config.toml
n_layer = 13
d_model = 256
n_head = 4
n_kv_head = 4
head_dim = 64
d_mlp = 1024
vocab_size = 2048
activation = "tanh_gelu"
norm = "layernorm"
norm_place = "pre"
norm_eps = 1e-05
positions = "learned"
qk_norm = true
attn_scale = 0.193
bias = "all"
tie_embeddings = true
parallel_block = false
init = "trunc"
init_std_qkv = 0.0231
init_std_o = 0.00453
init_std_up = 0.0231
init_std_down = 0.00227
optimizer = "cautious_adamw"
lr = 0.00131
beta1 = 0.9
beta2 = 0.98
weight_decay = 0.26
lr_head = 0.00541
warmup_steps = 360
schedule = "wsd"
decay_fraction = 0.913
decay_shape = "linear"
final_lr_fraction = 0.0
batch_tokens = [32768, 65536, 98304]
seq_len = 128
doc_mask = true
z_loss = 0.0001
train_tokens = 268600000
steps = 4284
dataset = "wikipedia_en"
MLP neurons of a small language model. Each row is named by its layer, matrix (down: output weights) and neuron, and shows model dimensions 16-111. Each number is 500 + 25 x the weight over its row's rms, rounded and kept within 0 to 999. Numbers have three digits each.
After each neuron's rows is what it responds to, as a language model described it from the Wikipedia text at the highest values.

L4.down475:508497503502492527492572471464494542508509506489520446501516488543507502490520487514445528492499508484534509479497499472468547475465479499493488496477505517512509482463535480466478518495537464500496508511518522467493510519497500516513484488505519505539487502480502492576466531527478502481
Responds to: Fires on the second piece of split words (c-iv-il, N-R-HP, Fed-er-ation), on years after "In", and on newlines or equals signs closing section headings.

L9.down1005:516503477506504484503464491500469437505485525485527479484478552509495487518519504506489484537468568489478520507487478503526487545484472455481510517489515509525499509500490524484455504487492558495491477490531493507527533506502525484479553540465457511509538523516534514494526460501514509486
Responds to: Short word-piece tokens continuing a word begun by a brief prefix, as in de-f-ender, he-av-y, ca-p-acity; also "of" after "one" or "Secretary".

L4.down12:481510556526484524521498495441460507463515474453483464512469498481495495541489507525480525474482482513538530526495526480474485476475516474484509499505517476497511492498520515438488466489469526512523530499480524473507503528486436459489477492519487508485461489514523481539508490569511548489
Responds to: Tokens inside sports articles, mostly pipe-table cells, season years and score lines, plus FC headers and verb endings (relegated, beating).

L7.down21:542494517490503490492514491490545471486473477474538508528477537463510503502526481480489493476531491479539476518518469462479484466496477490488488519472471495478490471518475495527506538486497497490523527509464513452513488562479536499531470497476520488493451552528488519464494511473505511490
Responds to: Commas, semicolons and function words (every, did, was, for, may) where a clause turns or continues, e.g. "This did not", "all day, every day".

L7.down336:497508477454530440484480514497481494493495547509491487480498456524504537461494528477483464506495535454483489507478488546524472527508521508521465516483484544471525503517495488530511548485462526483492512518473483453519486522555488479503506470490478511523499546525529524505496480503487493480
Responds to: Short tokens opening a cell in pipe-delimited wiki tables or list entries, e.g. rank numbers 15, 46, codes A, H, J; also scattered mid-word fragments.

L9.down982:492509466543514485524520508522502495528509492510530532469510518527495494529533505514513531505509502459507533486468470448516501481540498493485504517482496515526491477484504480508465507537538523498557495471445512508497492520519543518525467463481446499533453543476476468555490524483511526479
Responds to: Word fragments and bare spaces inside names or values in structured lists and tables (credits, taxonomy, infoboxes), e.g. P|ar|vathamma, War|re|npoint, electric| guitars.

L4.down561:539481509496503453561490519496490483504524557512475527531492527487518526494512511497457485494487557502526509476497515479483481465510510476516512511490481538541498495461508518549471513484465522504516473466510463509511535551464481523446495504501510536524463520471481497459522508529523494499
Responds to: Short vowel-led word pieces inside a word split into several tokens, often names or French words, such as Beaudo-u-in, Ekater-in-burg, Chevro-le-t.

L7.down969:523468521479505490506548498493490483527516489533484500479480472492511485488520480529497520484514495557526485504515508521528477514464502500489473513491517476471448461447477474509517507556529509529490451494537497488472494496507519476543460502482492516497528515496478496552494531467495486487
Responds to: Interior word pieces of longer words (ling-u-istics, Revol-u-tionary, Ser-b-ian), plus line breaks, table cells and occasional "of" across varied Wikipedia text.

L7.down997:511496504546483494495533530496529535563484485492506480471492524522497502500536478442495523549538481541544523535473493445498499504455494482512504528446515491507525472484521480499505548478513481506508490523473491491506501530468487508485473528514527479527505520493487480565536501480496486470
Responds to: Tokens where a verb begins or continues right after to, can, did or could, such as can travel, intended to wed, can sink.

L4.down814:492521462484444496522501496509510460441496504530520494501498512487517512542532471512520501470462473513526509528485530464497541432506504551514497480471531489501498513506475507505482497526534463493490530526519514502515511546505493476553524498486533509564517433506506496485541496478469497477
Responds to: Line breaks right after wiki section headings (==History==, ===Second leg===), plus early inner fragments of split words like Mi-d-dle, cle-arer, co-mb-ined.

L9.down876:479469505546489511491484511519500522554471503520507496489543500477498470531545505524489532495515504486481494519527484492476477542535494505509521489490491509504473481480528542545539470496492475487547475506453477536472504499510526557489539480539472519498488463528429489531515514434470484484
Responds to: Tokens whose next piece is nearly certain: mid-word fragments (refu|sed, loo|king, Run|ner), the space in "to go", and table-row dash separators.

L4.down659:526494517517466490466511495497512542514481497524508467516507506523470467534516521484499460492518469509549494512516488470493495514499474492511534503502504516442513505528552520498477471498497511465503477534510503507495489483537518526492521541504478511484544495483535508553491450493521514468
Responds to: Fires on subword pieces inside a longer word split into several tokens, such as thre-ate-ned, rel-ative-ly, east-er-n, E-ar-ly.

L4.down503:477524494507517494499523493509508478490451508503494499489523531498528478472500544472506489511518503467523504521505445469530501458501478473512502506518481507549505486539540503490511479537464548488477451504478514516471524487503487507448495510522492519486496518554541468503462473500494471455
Responds to: Word pieces that finish a word split across tokens (grow-n, bough-t, tell-s, Schw-ar-zwaldt) and particles completing phrasal verbs (turned out, set up).

L9.down399:518529506494509508480514490522503480483525507484514514497599540491498503472510465517520488502499457515527512526512498503513480489528500512509509468555520508473470496528501502513492514489501499480484502520474534496470517524502488492504499519463527501496521475469298513493510486521479497529
Responds to: Bare space tokens that start an upcoming noun, right after an article, possessive or adjective, as in "a letter", "his tattoos", "a merchant".

L4.down621:489479471487515489496537546494536485507485532515497508524535498558501542487500516555521489500502504473490527554499505523476459465520483478500476539494499547502493481517500524511505543471516510537472484455464512490476464530484490490528460524451522517492501512491502529501468510535470501511
Responds to: Early pieces of words split into subword tokens, above all the prefix dis in verbs (disbanded, distributed, discovered), plus mid-word pieces such as cc in accused, ll in colleagues.

L7.down242:503507459516487483495489481532526542553516504485524483550489488518509533511524516524491500488539475467499510518499517435462464479528492514507512499499516497528489506542490476480515441488491481491510540509501450474519507531492532542507519516524499499514455531467493490486482514486496483482
Responds to: Inner word-piece syllables, often le, que or ke, inside split proper names (Chevro-le-t, Bra-que, Dio-cle-tian, Kir-ke-nes), plus spaces after a surname before its verb.

L4.down1007:496524504528517497571524470423464520522505469489497502488462521499511545461475487491497483480477501465463496474529481493498526498461489512515459449491477507480482512498485515483503515520515464514504513489530447524478505562512516487494517474478517526494543467526534506490489492453478511550
Responds to: Word pieces that start or sit inside a longer word still unfinished, like prefixes un-, dis- and su- (unused, disappeared, sure) or middles such as sat-is-fied, vi-s-ible, Haw-kin-s.

L7.down301:495548529528498486503523510499523493496462486505474457465518593500495539495504505487476510558501502527500467532555516540488468475500509484510526495493499498490486506497548482497510498509531434497481440516484508517531500489469541497496475514494486500499506494501493500493483463506479515494
Responds to: Word pieces that complete a split word, mostly past-tense -ed after a verb stem (wip-ed, ascrib-ed, strugg-led), plus name fragments like San-ta, Gold-ber-g.

L9.down1019:482517534512467510489503515512504514472499488486520491539471570496500547511513472559479492489514512469473479520482504511490510498507528451510521504513512513509479496512532469528537506489505477479536465488524520556515506504503521492481497475500518515487503449489442499464506490491548504523
Responds to: The first cell of a markdown table row, right after the opening pipe, usually a rank or number (24, 5, 2.), a year, or blank.

L7.down618:512521517493486521506492482497474500535556517446515503523547474485482508514533504446468491471582521491524524483513518525442432501533457504469492513502520459483514488524479489514485512524525459492459484535463537511498503518527494528517492498523515464494513505507456508462476479480522547543
Responds to: Word-internal pieces partway through a split word, such as b in problems, k in rethink, end in friends; also said after a speaker, and stray space tokens.

L9.down854:516535497494516442466460511515502499523495481535537513484563496534522458533500455522507572504513513500517531554486489538413503528520562501472536492521542482507521513523511524543518456509489477515466521510480477497490503493486518528531516550508501466456553499499485499508513488503509541475
Responds to: The first token of the main verb right after its subject, mostly the prefix re- (re-fuses, re-ceives, re-buffs), also auxiliaries like would, could, must.

L7.down337:486515517551502496569503499493555488501488440533470501517495533499500461522529531488492513538533479508492491515524480467489522505492459487532503467497479532503512488519502535468512501477535498470502532486510509511507522501487473484462518499500536540476480489528497493498506511483537476463
Responds to: Final head noun or word-ending that completes a noun phrase naming an organization, facility or scheme, e.g. repair shop, Railroad Museum, Double Cola Company, university, program.

L9.down757:507476495535525493473474529480499474479532548496492479477543491529479518547466457517485428509506500512487445543539492505498526480504496414496472498538509495524515478470513494516503500497533502486477509484456481497517447480487522524466491505462488490496514535524485541538499535499484529511
Responds to: Word-initial prefix pieces such as ex, dis, pre and re that begin a split verb or adjective, as in ex|tended, dis|parities, pre|served, de|s|cribing.

L4.down340:493485495513490494536570524497480508513535480487485497506491542473505488511494524502483472495511491515500535475509490495516565488465482487472490484481477516496471518483551484503511523469507495508498514505465489499509518498507522511555488474547531496460517516497500468500496508501477475491
Responds to: Line breaks ending list entries or table rows, plus commas and semicolons closing a clause or list item, as in "Hatfield," or "Argentina;".

L9.down348:472511522530512503489546524485458516496561485497496516521479493498476473466498489476484507510511497514525502534521465460474491506500453454494474481525530434536531511516485506473498479476534465491532516500496490505484525481501507505451492471497518504488532513473530520443470505487550492462
Responds to: Year tokens or the year's last two digits in full dates and phrases such as "in 2004", "March 2017", "19|93", plus stray word endings like "rarely".

L4.down404:491478481487517535473523484544476510433535497519518493509504485506520500507523511452484513511504485497487499514524492509512513541521496475475512510459472461514489469516516471468497471507495515454446519477498489460519470504478461530534511513527497459533540520510513520488495479482500528493
Responds to: Fires on the token right after a single-letter or very short word such as I, a, A or roman numerals: "I am", "a tight", "Ilghazi", "X |".

L4.down438:547500541493507514489515520506488493507484479483528494541477504476487511490495526512502505487479509508496525481492471491502507525475524536448493512510487489521511534470506557533489499499527457495513529510535483526519493503508540511502514507506491441538464472499524503501471448485512492483
Responds to: Final or middle subword pieces inside non-English proper names, especially South Asian, Central Asian and East European places and people, e.g. Pakist-an, Sind-hi, Hind-u.

L7.down562:518451540486524499474472521467488492529523490484535496469487477507481467462488530534522478513494492512438532498505500520518527518503485485457456532500494451482533511480502510477498467498472499476505487492493503490491455515501491427474513490510510482478450508486522522501553558468482526454
Responds to: Tokens in the middle of a known title or proper name, mostly articles in film, album or song titles (On the Edge, City on a Hill) and mid-word pieces of names (D-y-lan, Se-ven Seas).

L7.down378:523498503509474465522486491501536496471525545514511551528538521496510498475497457512511491472498528509515506531562486509513512538551480510498520523529476516470476476492439451507485483496519518498510476483512474471480502519508514424469547523468530470520488492510531498486548482542479499532
Responds to: Opening pieces of longer words split by the tokenizer, usually Latinate prefixes like ex, dis, de, re, pre, in, per, as in ex|acted, dis|appearance, de|vices.

L9.down557:494560520483462496481507535494504533501512475505534502547481494497499469520509489454502484527549518535518518455446460486516568468515509474526489483473499508502533478525530485473499463485484495512507517463506516537524488537507530498462474521453520523509512465492521499477463510461545459464
Responds to: Suffixes completing a verb after its stem, mostly a subject's main verb in biography or plot text: work-ed, appear-s, resid-ing, also do/did.

L7.down68:521507477470448523483499467495517527484508477510483499506466515497511506492500484458474454488450537508484474485527491527508507517463505521535489505532491480506479522442522525499505505460506497487527543482517495480471509516488548493471531469520527518499473450533526516493473484515514494500
Responds to: Final or middle word pieces of non-English proper names (Márkaszék, Požarevac, Tatabánya), plus closing == of section headings.

L7.down651:497543514505528498491466549526445500492565449519471505541538485478518469478512497496547503503491478526466539479482465481487507515524499561485521473568487484497509442488535546480503500500499439466527526516442490493473493511495504478480515510481520504523487532505551501485516523498483474489
Responds to: Small pieces inside an oddly split word (can-d-idate, h-us-band, m-ic-robiologist), or a bare space after a, to, his, not, would.

L4.down118:493502495512530513492492516493510472492464494470510501489515496492487510478507466513507509473503533485500495533516523525482515494500459471520556489546516512504444542513547525502509479489532426505523504516538492531506523503491510450533515535488494515535463498482520450479432522519511497497
Responds to: Word-initial pieces of capitalized proper names or title words, often in tables, lists and song or episode titles: Her(nán), Ho(uston), After.

L7.down169:506498553492508474491504543542493500499512520566502507491517493470516508512502539520497516503514503513503493539502490492503484530501482465532494522490459540473513515488435486523480485496484510485502480495522479554503545466508509484444514470522510511503470476558485451497545525502486524466
Responds to: Final digits of years in narrative date phrases (In 19|90, From 1999, January 23, 2020), plus some mid-word fragments (proce|ed|s, Conne|c|ticut).

L4.down77:516493523479455487527559490504498510499512480462456470503476538488522559512527521496465490474527488507509489498502473499465487531502498507518461504473521445546527489495491525444484487500517491479496515496532460540513552500484471517528476510540460509489526501504536495522499516485551470488
Responds to: Final word-piece that completes a multi-token noun, usually before punctuation or "of", e.g. theat-er, municipal-ity, denomin-ation, air-line.